python train.py --norm_place="pre" --rope_theta=500000.0 --beta2=0.99 --decay_fraction=0.266
MLP neurons of a small language model. Each row is named by its layer, matrix (up: input weights) and neuron, and shows model dimensions 416-543. Each number is 200 + 40 x the weight over its row's rms, rounded and kept within 0 to 999.
Before each neuron's rows, "fires on" lists the tokens most often at its 100 highest values on Wikipedia text that the model never trained on. A number after a token or word is its count.

fires on: "fl" 15, " Mal" 9, " killed" 8, "ped" 7, " sn" 6, " did" 5
L4.up166,268,221,230,159,174,253,229,209,182,206,245,125,228,202,275,192,269,188,205,226,232,237,193,241,126,217,238,213,150,162,249,282,172,237,187,236,147,145,208,225,191,178,213,163,171,241,206,310,145,169,197,187,193,203,180,110,199,194,214,235,199,187,237,213,186,234,296,215,160,208,305,205,131,146,251,224,215,175,202,80,183,264,208,225,207,190,238,133,176,195,210,182,146,256,219,184,189,203,160,119,111,205,175,179,233,176,168,203,207,238,131,196,222,246,220,230,182,217,283,189,199,212,193,237,199,194,278,272

fires on: " —;" 23, "ast" 12, "onna" 9, " =" 9, "ach" 5, "Ch" 4
L4.up563,217,173,183,215,161,180,188,232,169,196,180,252,240,260,255,195,186,186,245,321,228,145,237,195,206,183,267,176,234,192,202,83,185,147,236,213,179,125,206,156,178,239,199,231,157,240,217,225,230,214,152,191,204,198,182,254,172,211,211,186,199,212,192,238,209,185,169,221,193,198,154,206,258,181,228,200,240,207,150,178,209,231,236,241,178,206,218,93,248,204,199,206,251,232,176,202,186,174,217,208,184,221,164,198,213,215,228,240,223,200,160,196,210,246,196,177,158,210,177,151,158,261,188,198,203,231,156,240

fires on: " lead" 11, " then" 9, " head" 8, " will" 8, " written" 8, " led" 6
L4.up1898,280,241,181,240,203,159,218,194,208,193,221,158,154,194,203,188,229,229,128,253,213,209,204,250,193,199,164,119,182,213,212,241,214,223,184,158,190,244,162,206,240,79,284,243,197,202,193,164,212,148,151,155,190,207,223,187,202,160,165,254,202,219,188,118,208,227,188,127,172,198,143,194,187,209,179,211,198,184,253,165,218,294,242,174,179,225,164,199,211,200,203,189,142,168,177,207,193,259,240,133,112,192,176,198,248,207,242,199,148,242,193,208,205,194,276,184,228,194,256,241,220,145,219,123,189,193,153,261

fires on: "ura" 15, " family" 11, "is" 9, "ou" 7, ")}" 5, " Series" 5
L4.up1699,206,182,130,200,220,218,171,237,196,215,104,221,135,169,228,183,204,182,157,128,289,235,222,237,249,226,195,270,231,210,162,143,213,142,204,171,193,186,227,139,213,138,226,187,184,192,175,64,250,117,273,106,220,207,200,238,185,187,206,235,192,182,218,211,208,178,166,191,256,193,206,190,219,176,192,212,206,216,166,188,174,192,154,179,166,212,160,268,178,181,184,208,188,229,207,202,165,195,202,203,140,209,181,199,195,121,164,201,186,220,160,162,171,314,112,225,235,223,207,192,172,156,189,228,247,189,179,349

fires on: "}" 32, "3" 12, " if" 6, "orm" 4
L4.up2479,112,187,155,230,197,103,208,145,197,193,249,245,211,203,185,167,193,158,292,259,214,212,176,212,206,204,144,193,228,183,179,270,219,160,165,204,233,161,298,258,183,174,165,142,194,151,206,131,199,278,159,230,209,197,253,143,176,131,205,161,196,209,149,205,209,220,115,224,169,173,222,206,263,158,220,203,166,208,199,193,254,130,153,134,194,240,194,213,161,194,137,199,226,115,167,199,209,219,174,226,313,202,232,220,223,241,168,215,254,191,184,182,154,214,200,151,166,196,143,183,199,227,177,215,203,198,213,218

fires on: "um" 37, "]" 17, " both" 4, " design" 4
L4.up2258,215,179,151,215,181,142,220,196,192,200,269,282,164,141,186,196,167,182,245,409,141,189,254,256,170,188,319,291,217,232,215,194,173,299,154,189,245,210,222,172,172,143,184,138,217,167,177,253,213,171,236,175,203,190,254,203,195,123,204,205,209,189,205,147,195,250,198,228,221,205,121,186,178,218,188,209,215,211,159,234,180,219,196,188,176,193,203,231,183,185,194,194,227,150,250,162,205,199,180,216,184,197,101,201,207,221,232,215,128,240,219,205,189,188,229,238,247,196,129,242,184,224,301,153,254,188,134,240

fires on: " It" 44, " interest" 6, "ters" 6, " which" 6, "our" 4
L4.up1506,284,198,210,202,150,161,209,176,195,200,217,222,173,207,195,146,225,196,74,254,110,239,164,205,185,226,106,174,161,211,222,151,242,273,193,167,182,86,170,189,194,166,191,237,219,249,198,249,213,259,202,184,219,209,224,206,187,231,215,199,204,147,131,202,195,215,228,208,252,184,209,191,239,216,203,218,247,173,162,126,222,265,199,209,186,251,172,285,203,211,134,97,213,183,155,165,170,200,189,145,210,193,213,206,261,177,227,216,192,219,36,188,189,185,189,134,228,198,193,280,188,230,260,213,255,178,176,133

fires on: "est" 21, "h" 16, " lit" 7, "^{" 5, " or" 5
L4.up396,178,158,159,174,285,129,195,152,197,221,107,278,232,249,212,222,175,204,233,142,103,170,92,175,193,187,229,171,209,159,155,130,210,154,246,273,229,238,127,205,207,209,190,198,151,202,193,251,201,166,221,191,206,210,173,212,203,218,177,167,200,189,256,201,189,202,146,286,220,189,144,199,204,208,261,189,216,214,190,220,198,187,166,217,214,189,266,177,281,204,234,144,277,220,214,220,170,151,167,237,244,199,292,205,268,179,157,219,233,168,229,195,226,139,171,139,232,218,260,173,187,213,200,157,262,213,234,215